{"hidden_size": 192, "num_attention_heads": 3, "norm_eps": 1e-05, "init_std_qkv": 0.0563, "init_std_o": 0.0, "init_std_up": 0.0563, "schedule": "wsd", "decay_fraction": 0.667, "decay_shape": "exp", "max_seq_len": 256, "train_tokens": 217300000}
MLP neurons of a small language model. Each row is named by its layer, matrix (gate and up: input weights; down: output weights) and neuron, and shows model dimensions 0-191. Each number is 128 + 24 x the weight over its row's rms, rounded and kept within 0 to 255. Numbers have three digits each. A neuron's up and down rows have the sign that makes its largest values positive.
After each neuron's rows, "fires after" lists the tokens most often just before its 100 highest values on Wikipedia text that the model never trained on.

L7.gate132:160136132110151091184151157111149151157130137127116117112114095152133113111146128137145169135116138134151137123117150173084119123152101106131087156145125097094111121110168116132115109132134155138120117114092136127162131114148135134108081146108094161143123146125154144104126113123144168113110153134162123131100126127118145134134118193094153110131152127124182113136135137132151108164162098096144073143090164115126155177109099120144163114139095185155145169103123145145129076138093161165168113149156121113175170111126161166118135138172130125115117115154167108113098113104097155132
L7.up132:149115128142107133096107142112115165132113152124112096111176092133137091119123127099123146137112085095103162154117156109122122086120182120162162151098088149116161101128128189150099133181150127122163136146112119120109117087128113146145137143129129145111051144130129105101125153121092102124121122112081128170125124137180110106167127173154146121123127154115105125133111126168125118070160106144122138156142093097102143114122144157165109150122102155107111108148121155156141096125144147109153131146133118121076130145128120117139089140137135157086160110148109155135108100117084157086
L7.down132:145126128098108145124144111105109105145119114149146105133124100149142124104154107184118101153131143162099132123131157105163139098115110157148151146164113146073134093118112118099085162146133142140139136136158078094138168147154122140148140122106109120124132132113082136138135155133150138228123117141129152115146144105138102125109130130143084123072122099103124102149117102122153162124125106134140151105097107138125100170171113106118060095151121115137133138109154131118156139165136145138100128097174110156138111095125131122161164129130203131147153097127156140118137084156131151111
fires after: ",", " in", " United", " to", " the", " and"

L3.gate492:117108137138131154130177140123138144121104146115125109124103120130126147178146138143083102149147175126123120087128151128108131136125095095106117154108133119144126113120148146146130156123127132170124087113147114158096121128169133068113085147107158075103163110140076121107150185067138183134119134117116138092136117075102125146136097136095143102111112134115122120131122091167128185103159136135117051137130130171167137150096126121139134111050129125116176139142132127149104126119120114118139147098137125146107123143111094129145146142125096130136120116104121114173118122145179127123
L3.up492:130143111170151157133116146116154105153112152098135142122128105107105131140177113125143139164116124144167129105135143121145099103177104094145133129172151161089121119101159187130116149145088114134120094156151129105152148143122142084156159185112142157159143142150146161149131138163144100095141148154162149119145104135162137166145137110128166099151101170113172138103120145133135091141156157094118104133082124126153123142120094140117140123140163098121130173096129111106131125121126130102137111165121107118084087146098151142142112134103148152112118120106207165109160150133164133148
L3.down492:143165086114104144137125112102132118189102149089109149129136162118121127138145117126125121110108092135143130111146115133133100161151170148147148141129136135111138112097144145133166157148123136156090131123085105144220129140122134149099106164157152173178097158129129139095090091141166109100150124142151119118113127146143133142135142096118120164114141133148148081100113161101142116117104120103093078131129161128119133149126162146110126112141162086141138102147104142126165120092134080106097107137169121113115076119145137138150113149113165180093152148103174148126151158130109130123
fires after: "–", "-", " −", " on", " Ad", " +"

L8.gate453:172116124110150162132163103069150106200108153150100148138132127126147109131112114106113119087156110147132181140135116119081127100158134114144181126131166115126096088128134159125113114133154147180154144132137147107144125166163101091156155102112134130119097157086134077138119082162114162102137111112108166113116130155124140120147132131127131164079120138122085122148139083124129137144083149157147115096163153115132161101173089152116112121127121143137164124103121131120139176135141130109110132125162116101139098145156078089102117126140150139138127157124150133144102103137153135152
L8.up453:150136118123142089143121131089073123110113123138128103125140164137143159204156128158142192127122119118115077081126081104155113156112115133135166138086142144137167108174137137127122109130136129121125131101130177182114090132117129123125115139135156158168142139117107141110110118139138143140129129157129160171100151160123145143096113149148107150125136177136140167116141133139114169110118119159094117088141105142140160157121114124134124143129124148148105098167166156168150116102139147142175154101112122074142105092115152131155094138127134120115090131123100123127085099139136186094
L8.down453:115124136108130084141130170122103106121149094137133123124149120126088128123115093093088127127095128071152152144075101137114157205133163146131124094077154148120140163181130104132105074127129089110100121071112100149140136144134108140113096181170136099114167141138119112107139111104160152131116137180120123139097118114133106157105120134118152118114129151133160120120116143137168115141139122136070111113156147151118165121114110143152068138118124161159112140112162101128133115125132116115132087094134121139124105139106143134096148072138117146165161133148141134086138130108098132146
fires after: "-", "|", " d", " o"

L7.gate7:164159125152146134138122151138202153124105091120115113134180137127164124111122151148146129116177099124169142162145111159108139095135087142103140110116154122161121121158141126113081115109153148118152093165162090107121192144110113148134130099106133133133112117130138121162163145123140165098137145100123148144133110109117149115142095150102173136096157131107142125138143159131133154126135145119122073163176129190136136075149160120133100109135094125118156130098181092112117134102144164152143105122130139116125174147143124145141134115130112127158107189107143113092124138139099082120
L7.up7:155100087093166093122135088124156121172128124076095163158153153129147111102102112148129127111093114086146089125158085151102109107160098140137163110113146128143179143116112104138096120163114145127126147125131163127129143131102175155140152135108142126119120147175110132118138082101136113088164122110157108190119126126096148128134109119137119142155042123154082095113135128155131132109128123157162104101103127131079108127134143157141122112130114126161101068140135135161129103101128149143115175154142151085140138130115108116132086156103120139143153134137107109109148131130155138121
L7.down7:180147098158093056135097152130127144103125117167111121124163086160131153104118082112146121139161122123106161147131105121115109115157152099126097082152124121139113144162142163085098095132124132146118120113157060133135102124130123068119126081118108108139186119152136133108113123123153117132137170130146147150129200086144146104165136122149162127126119107120136162144129125125095126133155110109137113104143178116134147131110103137142100092094081144161111103144140135127067147128134112151146112129146158142098114118134151115133136125134170095117111126127147147127153081154149118106
fires after: "\n\n", "\n"

L4.gate475:115152103171105119149144086117144109111114102101056107137128103123114132140133140133132123131139104115119162112139137123132118111138146104137137130139075075120172138086116138098119119118153178124126060130116183116117135139107110173099095167127127166115105149095113140159096109115116133115142166139112129124121169082097098134120141076138136112139111200107114145069142097135130166100154137160135138127116142140126123121149114155138084090117147077118134116111132155150094152137108137078114143129137107142155117129109124143127147085087127149154168170112133129096125132138113145154
L4.up475:094126131168118100147170151095119089137109075158138118120126067125146127110143160120131154106121109132126134113102086101136095114097115123141120113107096174142121140132112092099173134138117156131162138054152145091102133178164129147147149107091150080124144140095183098126125156125124131096080115153132176146109140137106139151144099096146142090122091154126113110126132127119142143144161189158106128164162088119119116106137150111139127150093133170103133129140111171129118153140096141138155101127118125113134140120086095117149160130130147131132146152132147114113121159108160157132
L4.down475:095150091167114102112144145128106174128112145133139133111121112077120145100146094145131126133127103153135169145138170138150100125128100136127088138102125100152122136113108110178112112163101113121104140116135162116143164066129129167161138128142125186094127134136147158097145130138125106090091138139133131150126111141134128098093161134113128107101134121133117126110094148135189179079116081086091114145099149126142150158137112187137155128177127117120125118164129150113124089165128120092129150123145158115113119164185139137167107142125145124117124074105115142116106104092114097122
fires after: ".", "\"", " However"

L2.gate362:171103121107135144139103129102157126127155147121138108147086152142100169119166156145104112123121162145114138155110133104125170151142128187140103140161121144124170125120145109147112111132138159113081077113148123119128124121120128161105098141084101080120141160103151087075077098113162143151131153131127105140096143145119089125144123156125122089109148142149136137113120140130177110082142116098130066141137101202147156096109118145115136176147125170145091134152114122137147148122121127141115101136126148162131182141122139102122145142129078147138144140118124131125136137066124089128
L2.up362:101123111161104120121127167100142110103101132129148123167087113074105094114118113146092137186144104155150136116123144132111135130143102104154095170149162133127113119146166119105150149171119127134129130122133116115069136102111142124162122150123144129097111152071119119116133132141116112085134114167100064141116132185087103145113120122114096067153149178142112137180142092125151119107146179142108106145142114099120073143161119093136112154105074136097139140101141163135147118142121141092140131115106149165130126147099114112123103111116118130143130102143121161137157131103106124162
L2.down362:131150144121127124144126143109154107129093157099151109168122121159150111122139140148132129140105115135140152102077114078135151124120156095116100123117119110127180113121135131126144104178127129121114076147105113170105123110129128136104113132099170127155136116131141110100125123134132108147119109168076095144097134115096076120133135154142123109145172164163113120151131161164093111082136116152128107175162116157187107131100085128104167170113096175085121118125123114122129132116154087177094099113111128125140155157153143153134167105147095137133129119148109120062114128071116129134
fires after: " (", " the", "-", " se", " Se", "Se"

L2.gate521:136101153148102101119143116097140125114149070097109168111118164107074135127100155147110136117135128133135154100117102102148101134150118082147083109155144144105105147129148076126127160087131113111082105134086140138131088159115141105109140123119107137134164124147106103103102174165173137118182107114120141172147111184130134124145124109122088133116112143083107170113142136156148129099120111146141133136137167151147090141142176130118133149124118138114092090157088121129097138142137122149114151110139097169118137106165133086146183134086142150116092117111131178117134130107142146138
L2.up521:113119163118127138149137129111093126142128126121117090115102119115108144155124128135124119110133139186131126140171149119159114101119150134119093145170191100152155150116143116131143113108121132112155147150116136134129122134133152093182141123124102113102110128065138149117134138152149110109132078124145128122154104096137099117123097131107159110161170120127126121134156121139139096145108140149112109167120133084138139131123142094118115131141105144172092092098128125161169150126136131121133137084072119146196148164102173084179177124126151112106170103081106125194127098145129163155
L2.down521:150128118135105162158123136163151103138102105166122138094096068132145160149135147135102169104145104138120143117155115124127142190154101105103117114167132120085115134114127151126148157111122124157185126151131161115151120080123155125153142131110114143099112108128128115123126166171120097100132102121140146123149176122121149125121141064115083134077142133106121125155146158096119106107169096151127110122132119105137117080127121101124135117149119153140102092101092127121165154127107085125088139120132126152131108134107118128142139113156121096094131137112083137194155155174179126172
fires after: " (", "\n\n", " \"", "-", "\n"

L2.gate589:133126129118125188102144057123120138128152103153106137184121117134106173129138114129146110099127113100100103147102146124142084111130142161142126162098092109136133112115108124100139083109162119156125145135100122133127108132137171158130130162143111142120139130148112131160111143161097161074124127102141162128121134127104092150135157167140154145130124122088144142056113101142135138120167137115139097130138147106120169149110067125121068116131104138152134138129143168114170140150153101113105139135116120116119113144161199116149100095070132165128096153084126148139130148141149119149
L2.up589:105119136119131126115131128145123076162145091103100126134123144108161144147125136124164143141120117135100158121122127172128110138094139097146147161116189139149122099096148154153130143140152131159137165078165124125165147198157140104118084069128122127108113088104141098120113137138110141134095160120104090144159173141157110152113102155102163110094139105140136125108122115135118161115112121117135105137131166110136074117090122116087167133140108124106049079125117131156117125117167137166180103138078105123147126105150162118134122099098117162127114133112132138141156115119132123123
L2.down589:137105125131114121107142145135070110122162117142154142093116166174153123146150151062158155078133114118131130086091135144108136145192120149119143122127149069111132175110146164132169123128111127154086134150082115111133132127138154164139101120131101144108147135096097103118115135123165122156140127136137066098172117143112117154130126128142096130144201140147136124150142149144115095124139146156121143131192167166118125140110107136130114120101149147130114164148127141142128099107115125178100153119077115142127111163099108086120133144118123116095145166109112161115156130123137126098
fires after: "|"

L3.gate130:117124104135132123141135127101088127099143143184131115132111118132149163110154117146117176128122142097137148152143142124113153100144168161145100071137118132130131141130145112131153129140111142149124156130147152167088085146140116107135144101075169140137148111138111159124193128116146119149129117134101132119143148118150135116116079158157125138087185159084124126130128083145134116170126148120117132120142152185168097101159126157148103084091138207130160073146141070096128120122119122124147156123117108110125149168107141162138157132146110144120092143107121109105147106121127119165
L3.up130:138106121147124143120112117121122138164131077129084163105149144134160124137083164168101120098111096090140140080128152165159116101135111196141155160133112162142102152098132124135111098117138179128117103146116132102148121121172145136159108100108100147135102133121154135101090159130093163111142118144096122117135112148144096124118095095114082100160130127150101156138176141127131122119111112151125162137143132154096089110136137145123147182164109133109103152154090117140122140108114141109146144090123149114191109161131148086141110145169148167118130108116163116146148103121141081093
L3.down130:125108132128134120120114142116131131123159127137113133101103087130138123150134125087148153181113150080118111148139106153148137144135107091091104050106092152134147138110160142117131103175126134125177126101140116118111120147082155131161126088111158127122094137169139096148129134140133093113137165081102111137107137073129141127091103107165135122146150160122109161113133060160118132163140105150100096122131115084173108104144167113096114084136146118141161109173155124123076140096132117122145133120145154157123142135124117136164140118115155153137093140114092125113097125093132077127
fires after: "\n\n"

L4.gate296:163137147116144152150155127154115128144100113167116159172164159164160117133114100117105135107100111085137160139108120135121124103104161137121128116117146171134110120133151132145115137148141146104168153139122124114097149102117130120126123103161151121132134160156102111122168093096151098130107119131132136143136157098127119119105095091119167088143147173124098116086123118172101137105148186118157080112157156133104095145161187126117098069115120112157129117151126115149138189109133091136112145140151129086114138108081128135170124194141118131097143135139107156115120081143103095114
L4.up296:130140121175146116146158150154136165156140151124119159120134123171124087159092125129142110136168151167157114146118120119117092103104126132121111139120124124109147140102112133150101132155114130172147155098124148113163104140140079137123140159157150139102163105150108152116138080177124160133096150163126169119149119110113109119114113149097130131149124140110104175055135138142095104156188146124119110143133169159166148188128144148162126116140156113135102110152161110140131149092125100119141134103140121126113155099077133157100127136149104126135125197144102117145168143177126111156
L4.down296:119106132137112129120100124108153085149109126107096156140139137128147124139132130148102130135123111114161148165126127167089123111182112114137126079120124110149138115127125118117143155142093076108169155146153139143094115118111119125157169130114155138156131129124102107168126111120150071121115054139105144103139139115167139110145143111148159136142141155117100155149154089147106157149112160175132105120139117142109129143150158083122143068104135081108141079140170096131091125143132125129180148102135166141108128109060162148130129192157099136113112137111134112118135109134111132076
fires after: "\n\n", "\n"

L7.gate9:171116186201123141118141115132123161152139126098097138153105109177161104109118121102105138136148144168141129148164065166097153080146119117135104123146108120153138152129114114124106109151130165169147136107161161124091115143085113131149095105109174101170122115115109121115152125127161125131154122131168124084117122114127110149117121139131133141128124094103144117057148131123181118114132144155163112174120107126127150140122128172130139132130106107093119111145153148165105129122154106146132109112126089115119125141122197137124103150148150103142128136106126122160106145111135137053
L7.up9:136132136108133131108187128123189116142136105146139115084098131137118116146099156143160133166121143134125135152170153135153151118112116111158123145122146148167111145073146102162138114104097116131150099069117157162137151156112106147155166142154170157147155110132121095136137142116139097139141130118124119120147120116180144102076144090130115146105130127159122148101125166144103175105129188159127162064101144136112155087114147128107140084131113156153159105130136125140119114144152113109138101107117168130115127090109093132161120139178175138123137121116185126122094122161128114126
L7.down9:102090120144133108109134129099112117175131142141139168104115145111178110140117110131146110146125107128122126117108078091120083147117155114129145127046085107195124132113154129109147102172108118112120083134113134083119128122118159124161118140135140136151092131145143098157108128147121110149155138083134111139129159096154152094143117161134168120120137113130114158188107139138064171116133090157115118083149131100124119072124143171144166107102117157155127143160140111165115123135121118149157144088128155104095149115134131102118140158124146119154157099142123089120115164120139119142
fires after: "\n\n", "\n"

L7.gate397:125131169148150117162137120143140102140146113113113130120101135110094112106138151144147136070112087142130166122194133148121184161102114129104094116122123157142115156092182119123119140149106136145140154103136113107130095116105133098079128110150088140120138114096177121113073152149159141109135129168131137162109098144147113145133139097141148146104097104116104169121093117119168140093131150101073128139108115141108144135161144138131096151138123102114103106091116145114090186109096098152092156108142124107115140118126152122075109072145141137106124120152087110128151158144118160125
L7.up397:107129094110128105093084174119125137125093101167151126175112091117121164137106172140144108163073141127107168135165167119121117173125159152119127138086128150103122145155117129117112182190122148125105139125127129089140099136165173139115136126105124128111115110127157149101122111123091122135123110125141177123146149094094118110101140147126137095144121158128154125194114138119165160154159129125101141123160113108107127116193112157129150154112119127133151141115144145157121159108127085158141108085120138105162136126124140138126158152153076155134137142106128145118122093079168111120
L7.down397:097124124124168138137123087126110140130141153111161123127129125164129108101113111142126128117132127102091117072054114122139057136106120136106142117127113123167141138108157108137138117163119113147144101168089108134138116110107112104128124145097155161189110112094117121145123133128157126119153189088156159145125154112127131147120131127146098110116152091138116122128156130072110143177143130126105136132136156082146139100140123119121132137161098181155134104134115116103082132117157120096131114144122132131141129172120154137127237112149106110137102090108164140153121104142129149109
fires after: ",", ")", "e", "a"

L3.gate267:121133151162101123094173122132137101144138080128090105101117087148076106133147151105153157078142140095120130121138135153127163152093129159145122167121133127135107117099101115154121138076138127174140176112130136127107157084103116120149161149117094121129066125122104079132127200138159123127134119113111100108105078149168123072132085131145144148109123096135125165099128164126135140122153115108094115158151120133150112121158139095113144149146139100124091124111159089112107108123102086162137145144105118094162123155116102147107151130125120123129155146127124112090128174149148130104
L3.up267:112120124103160126107088146156120103143126098134130101128111125105095147122186171091141095124106115142153098137145121182116161164114153142134101109096131127108117156134135139089161145120163081123095071100099103141100122124153162111135153184117091142100134150100173123129141156118146129119102147120099124128132122192136156131134112105133133142108142181132084098083123112146103127138140147102089102132125116170139098147123094118126136145106132108166141151113152144119129127160118114136122133138129107156135106098134076124152151151155085171168138102102140160120099165165157151133
L3.down267:087124115108132128083122099135109139206130115104128135139147122097114114152149139125132114125131138116157167146145155120115172128103125098141170157118145171112162095129106089149130153130175148155190174107124129126103148124132180088147157141103144081137119142114108111118105134118154108118101186105121119113115146114110153116157102119152118110125099123108102127112127111133110141147184128126114077144140153171073115107121096081160123139120109106164133095130166083112147122104138118105123150162147156129142139114159116127136187155115110131130129134095138130117105114152121106074
fires after: ".", ","

L8.gate327:137133116151134104156157130126107104146139128097144121109129137112132109105159099150127141166143125102128097118141144132172168125166117096121131125153174095110127120121180143148151131111105098149059142106099145153118145115141138095126135097098158177129124112124105121134105170188127140142132112144110129128112153099139154122125169155170098115103126093091108104139119095176137084118148103128135111104125094118167109187133155106128115101093159141148155125157113113138133082135139162120099096119166145127147096106124123082190144099111123147127132076136169132133153144099122109162
L8.up327:103103107164137125142093100108133181116081121097140114137118144112158115138162101129145124163146093134139129128123135150131129127109127129117209166133132101101159088134132173157130142108176101187134128116099161118116146140176135135143108110139154122106142109125138138122137125127151102102151115150122112114092105077136147115104123097144100149099147150127179154123141118160086084123138138131096123112163122129090136132135120178128150093084118118124135144144141109097131148156135165117172104150141101154127169098092148135173141158159106140135150114146151100081098122170127086132
L8.down327:127148130115170094098166126126117110133137143139146110136107155130113116105104177114138117146119078107123148135156096107156123157104167141129166072104132171121122118134116144146152154155167157101153117113098115152152157142159126143145147131150117187110134130104112143129147151161156175143146132115094093141123118125130110160118136109117143115099107102121149071185145133139099104152136128139140117131083159123136095130127120185121138129175153133163105177094147156110130159120142115136152175156138136078124079123124140114114134195189126154146105139122110167130116124148141137135
fires after: " in", "-", "–", " (", "."

L2.gate304:175133097157150099094145118103107114134097195121110138165145095120083135146166101147115122076129147096141155136113137145156097135155166129092111119081126089131142157136134117071154212156116142121110151149138110110113116111128097152109109088130129139123097121084115142128080112124103114131137135134093132151129098111099106151153142119159144098112143135143152149100128127123128123065116122157134100112167156116139105135100128090163144126153100120149151099157125162134107120098117115110141132118113106124107137099138112163117113123155167138122142185096124128082115122146100162117
L2.up304:128132146133119165109113154091106103156123089146109144151090163132173110141132107157108137117118127178136094131080123177126126119140132127135126153119165120145162102171136134116167132096135154149111146138113093116185080137138125064117129120104090090158154136100124163171136163119159116112109152137128109100167096151127100108126091122138115191136102158125161132083117124142142157124094118151115111159152103126074118148156141162163152126094107119115114136108082117095139143126143131168140170126152130121116120127168137113150118130167126148121160105098161110095128114113145137134
L2.down304:122089119145101119125148138115080092105156137132077111111109165167127116132142132135081103152097114120141131103132126170113158123134119135119099149105174112149133116129164149120105173093116138134124133141121104109121125102154122122150099093172148126120154098170152078080074130125104152129123131163122119144141084131147075182140076124128102122135175081146145106116145120122112111108095134157092156103137121135124122207157141157154075122127128132163093126173090158136126113110109130123117116099084112171114130123140117128131093131145116134137133131111129134107118149147138113164
fires after: "|", " 978"

L2.gate32:144120111151155122158104101125135095144139144117159111090142149138143142114170139121082138106103129152161100128137183101108151060106086108101121116120060128116120084162144138112103125109151137156095190163129144137120106122120115116171115159133133153118121102088124115117200134134155162086105104143137164136081092130107138117141143140132103135114173108132105121105096140135132129119101134138147121093179139114099121156123117146166116161135112141100111132143109081173146149153111094178156126149130156102121166148128136124122139109117133084096121112143132115105106113120140151138
L2.up32:145124113125140163098109129160114091092121180094133151126123136152155150099097131128121138106073149120147094137159174123160135085106132140155139110089128154136157142136148147116131173150139138093134120144137141159138166159126142122135109061154140138097110108128097149125145098108162133138118106085160102139093139219133161117191164165070117135110145140135139148112105129149131082123142094154141140130152146122104118119134157142134155128129141159123101082115137111125146100135133121171123129136091145105138131113131151138120088091101134153134096115124136096117094128113161149160
L2.down32:134115124156098175147136152121109111118095111104153084136117127134144119122133149141146122108115146161169106140106125110135095130113135147129142119124083104094115119106099128129138121166111118133146190151135135126109135128156086132115078126143077166081130121171152097135136123133122116071106106145109141092095151133089117155128161160118100093158136148068133133114080139137123127121100122135122151152148188114144088140160124127157099140161153116071143165120138075123151147109111109117090157142157130096152182089121138117094109127156134131136145093145138075155135118122117136107
fires after: "A", " a", " to", " at", " an", " in"

L3.gate178:101101155136172101153121107115123125107135167107111126105123121127124066150158106138144156128165157122100142151153134137109127046131086113101100121130156122113098166126157135186098150131081120142086147148142132144152125108132164108127122120090122128115152118135128134164134167109113141156116138155153129137074106155143142102091116155145139129107160134111125110089125103113096162107154141091151115188092150127146155134144125149119134093096121106173091085156162115150120163139190138145150138145133144162128101104121142141138112117122065112147129128143103110146122136114142154124
L3.up178:105141184128146107132086153163117116158128138139154169092127083117087109170115138080100127114093103107103181145127112136105141127138114132102158165126147136133111102160140119140110083139159125141098110100135133102124116140099133119132137108123073125167121135131111131111140132133121100107126175111118143114076109145142138118173127173118138112155140136125175161108155137134089140096157123096160149138130102097160111138140131102103132136140091171163140180155102127173145109140165153157103104094099137137133107134103137150175114151110079153171134106111129104126088131104097150129
L3.down178:137124166087163110111110122098093143148158128086130127107099084148096110127157135115078110122144156158139124139133151138116105108135080150107104163127123164126130104128098137165113129122135110145149134117142097130084142116147140120097132121126128143156153150109154133166135134089142131164112124136124158101113140104111129147132091161106116110104105111130135136121089074091144115086128171113172063165116114092105180141139136134115122108146109125156195105122112114113140134128129151104172119155159107141092124140131156127167130133108134170109153127160169149128147166155079177095
fires after: " New", " of", ",", " in", " to"

L3.gate443:135143118122167102145132131121135126122148092128134182125110124133113117129156146103188125124139127104117151137128119150144072140160158117129133149135140109122118162151154121098152116108111129140093084166143167120168115092146069153095114104126141161135145100140116181154128116144153095183132108120120166109120105141153130163124094119156097096138127163077094126119088113136088184121174139123112122179115144133151110132128153091137098131125155115126145082086145134132123133157141186122184160123125103163152110119146143103150138138168116120136139107131095131153153094110110125118
L3.up443:129111082126196116154145137133117126157115133104138147098150127112100137137126105140120145134143146144097144133157122100166113134154144133130124124156137094152126132109159152103188127133125107145153078157130148161142102123134096154122172119115099156122128125139114124145095078131173121160125138115155176163159100153163127160128107087116089112127157125120113125123098152126154110143152164185143137125145105194193131165141165107134124128113118170091148123111119143162103102162162176130120149118103122148151127135138137091145143113140124066174128124127131138104169131155118149130
L3.down443:131173104118146146105136127124168158137136060159160156133133115103102133091132198142135174096153137129138096151139148148158132130149122129117109168090159108123143180122124101133177123131164122132143079120147166136123085122185137128124157092135145136116146131130151116133132069131147107113082066120156161135133114142146104121081103087109076107096119143116112113166135145137096173104122120108118135137112135146159110109113108102110115144131142152120140115096129144158133110154142119150195114107101113144150095118150107119130128154151137115140079101107116124125135128115114149139
fires after: ".", "=", "-", "\n\n", " (", "\n"

L7.gate368:128112064177084124135140148157137141115150110127133134130165124142166187144126106110158183141139098124123105121145137135116150095187132127141169113139161161146151110142110173131081149144127137100161120175131101119108151140144140120100116100121094145164114128129103089134109128183160166138128101093181117137145099144131156139108138162108152145091130125121163130133108113136114169091111139122135112130133135100087133099127125141143141138168141131121134113140096081126128169140158126112086130166103114139160107158111173124155120134137114168167130121074131129163150104146143140145
L7.up368:127170135093126165141147127128119165130191106131074128116114128100170140131141127126140113152094149131103163116128090155119170170102185147136107146134117160172107149107102109094135122127129127121109124108158087099131164169168154118096108116187118148158164136100139095074103134129140148120127139140118150080111097173105152153118124135115093168114141130126141149109135160126096140171132147126134127115087116109149125133148102135154142130156056142164120139094134137174117099115131139128119138145156101117115117125136075149142166128145139139172127118142124147136093140108113142155
L7.down368:138105144093093116119080078114147137144138133121105154121165116119093135128128144103133090121141147140130099118137114148132120163105147142118138151131122152155092100109132138117099136121122125137154102143146117055140085112118152170124134118158108170112136146165152136150152159118184143134178139145113115118121067102142169149152103148156134096116156123141143168103106149138124131113105128163145118136125138157152171142140159072127113154113142101156094159141115161159102113128132130107156142129149122164174130160070131129102084116086144138104126178105109134152113096161113145169
fires after: "|", "-"

L8.gate50:197128139114117136165140086113152137130100145096095105176117120159109187116141145130129135112157136141197168147083087107170121148138109152112122108145128149178080132103112128150165125083130112130151156124112143154136153131106177113167113134154145126152130122182141131111115116135134108100111122125151109109130159121115169154100134123099208071132106134114109114134144153141149132126102171134117150106108133107142113148137124083126125136120116149183145104145107099129141120136158149162079123110093097123133125162107139104164104143130109132109120134121118126133095124103124109127
L8.up50:110086177159128121125119131154121157142103131137117129122091145137135113131106111165181129128142092134135155123172130111126092124117141106113066143134182190102094066143107122144132107102143147099134129138140138106086149089149122140136105115099093120160101111184124110133149132107155101121150136107133076097133103122104095132116132167137134106116108141085120141153131156124110120151121119147120159093132104134158087152124129135099123131067133128159087134124168117120077103105118117119171125107093082161129145169180112090102159132130118129133112107135166133142141123144147139131
L8.down50:125134146105148127126118149117137097151108156130091119157108130135156111099137119152135152135097110195147170115154155120097167124118134155117149103179138157131132134147092154095149140172124124161118117143116134120125164139115125105134106092114091129127146127151147151120175117072148113172118160114164139102162118152148140097183118135094116145095162156132151106128133109093123166134130122122133142161133133164187105118100152159135171143134119150135098130110114095131144079145115145118124143137099118217090136113110127113098074152073113131150107110121147122144156118147120139135
fires after: " |", "\n", ")", "|", " with"

L7.gate608:154126122110167170158115160095103125130126069144140094154120142172123097102107126128180124135144117130207104165109135146105115116105110135115153094131129107138101112095092132132142169154127112098145145141100055124124170122129140093163106158106172118144107111131115094136113137078128112120109118118131110112131149086161103149111117117083133139134146118143091122097102136116102129127161106103157148116138100134084141114140096135132152093144085168142134150170122136122087144141147153101108147128108120150130139173139121161091073121154138129106107135165165126129126110115139124153
L7.up608:117116137115141187128098142124136153107156125102148144113138104116164128113147144102087160194129112154091089140128135131121147129099106125148131149119132125133116116095117098141132167173152123127161140143097109104120148167115142129118094114110129098182110110147089137107164125114140086137141146148112099119144106120135112122087105116158109132114157165144087138094126095156155134140137141159130152136112144115101157129113133124085123122115106072125099130184113114138081132159109130185073138155122137159118113127133120111146088117162165159093092163186125078134137117088109115132
L7.down608:077196106132122094159103125112105164097119136174149089119082146115125152122113106126157168132154148079104137150115120094152094167172143085117084084115122137085129131118120125142145131114148121114134107125118114137135150143139098146144162123121109139130148104123143157145115118198135121158102146127099099128139132104139105113111138157149144093121159114111121154126146152150116120135138127109116125164129126108116077116171117157106116177112143163147140128110084151105091102119149127126136090141126109122136132115104156078141136142115119093120140078150071192138104163118152119135
fires after: " the", "\n\n", "|", "'"

L3.gate108:139102153176082149134079115101126094092127139197142125112143123114122104127144116145129140100124137100124099144146146118142148082145094133109076115124101111128151119142135183171123135128138135146117124123163123082162137128121138170140107107151146122100142161110123146087112156125156143119165146114139141133171073118154131137056129098141111092131129111101104108093139107141098146080155134133111126110137127104141152174118077143095089111148150127128107076140147128144102112136110189161115156088138143175131129102143116108127121149148121142116128141145154098103123148104114159137
L3.up108:109111102157137120141106138108140126166181130128116134124141125103077109142137127098175117143167116126087089154102113130148133101094107124166164147122120146173134127128158163124106125126135151175159143113165085132145138150127151094106089108170119121099100118114126160091159094139164130111098084115134118065187110127095128118160115099120132096083122110117163147177153142127152158110178138150120148161131127150121140156133108145116134144123148096109087090145096141103147130093128134151152137117128156159164133126127131139085087128126128127118150113091165095101100136110133113126
L3.down108:086119128125115125133135123145195138165140146160101133104129137122109130123182147113105126124109160093096119146135100117131103124123114134132151116133079115130135106125169107117136120157097096151122142146135091108114128122108162105119105143103108124096127112116103131098139118132160127108115146156119168069148083102143126113108093098141126121085110132159167103188142178095192162163135101114136145156156138153123126124087094168113158125116158093131118132120118095094154102093126075150171120147158153146110143131096164138149138162124094135143129109113163141103098124139175139125
fires after: ".", "–", "°"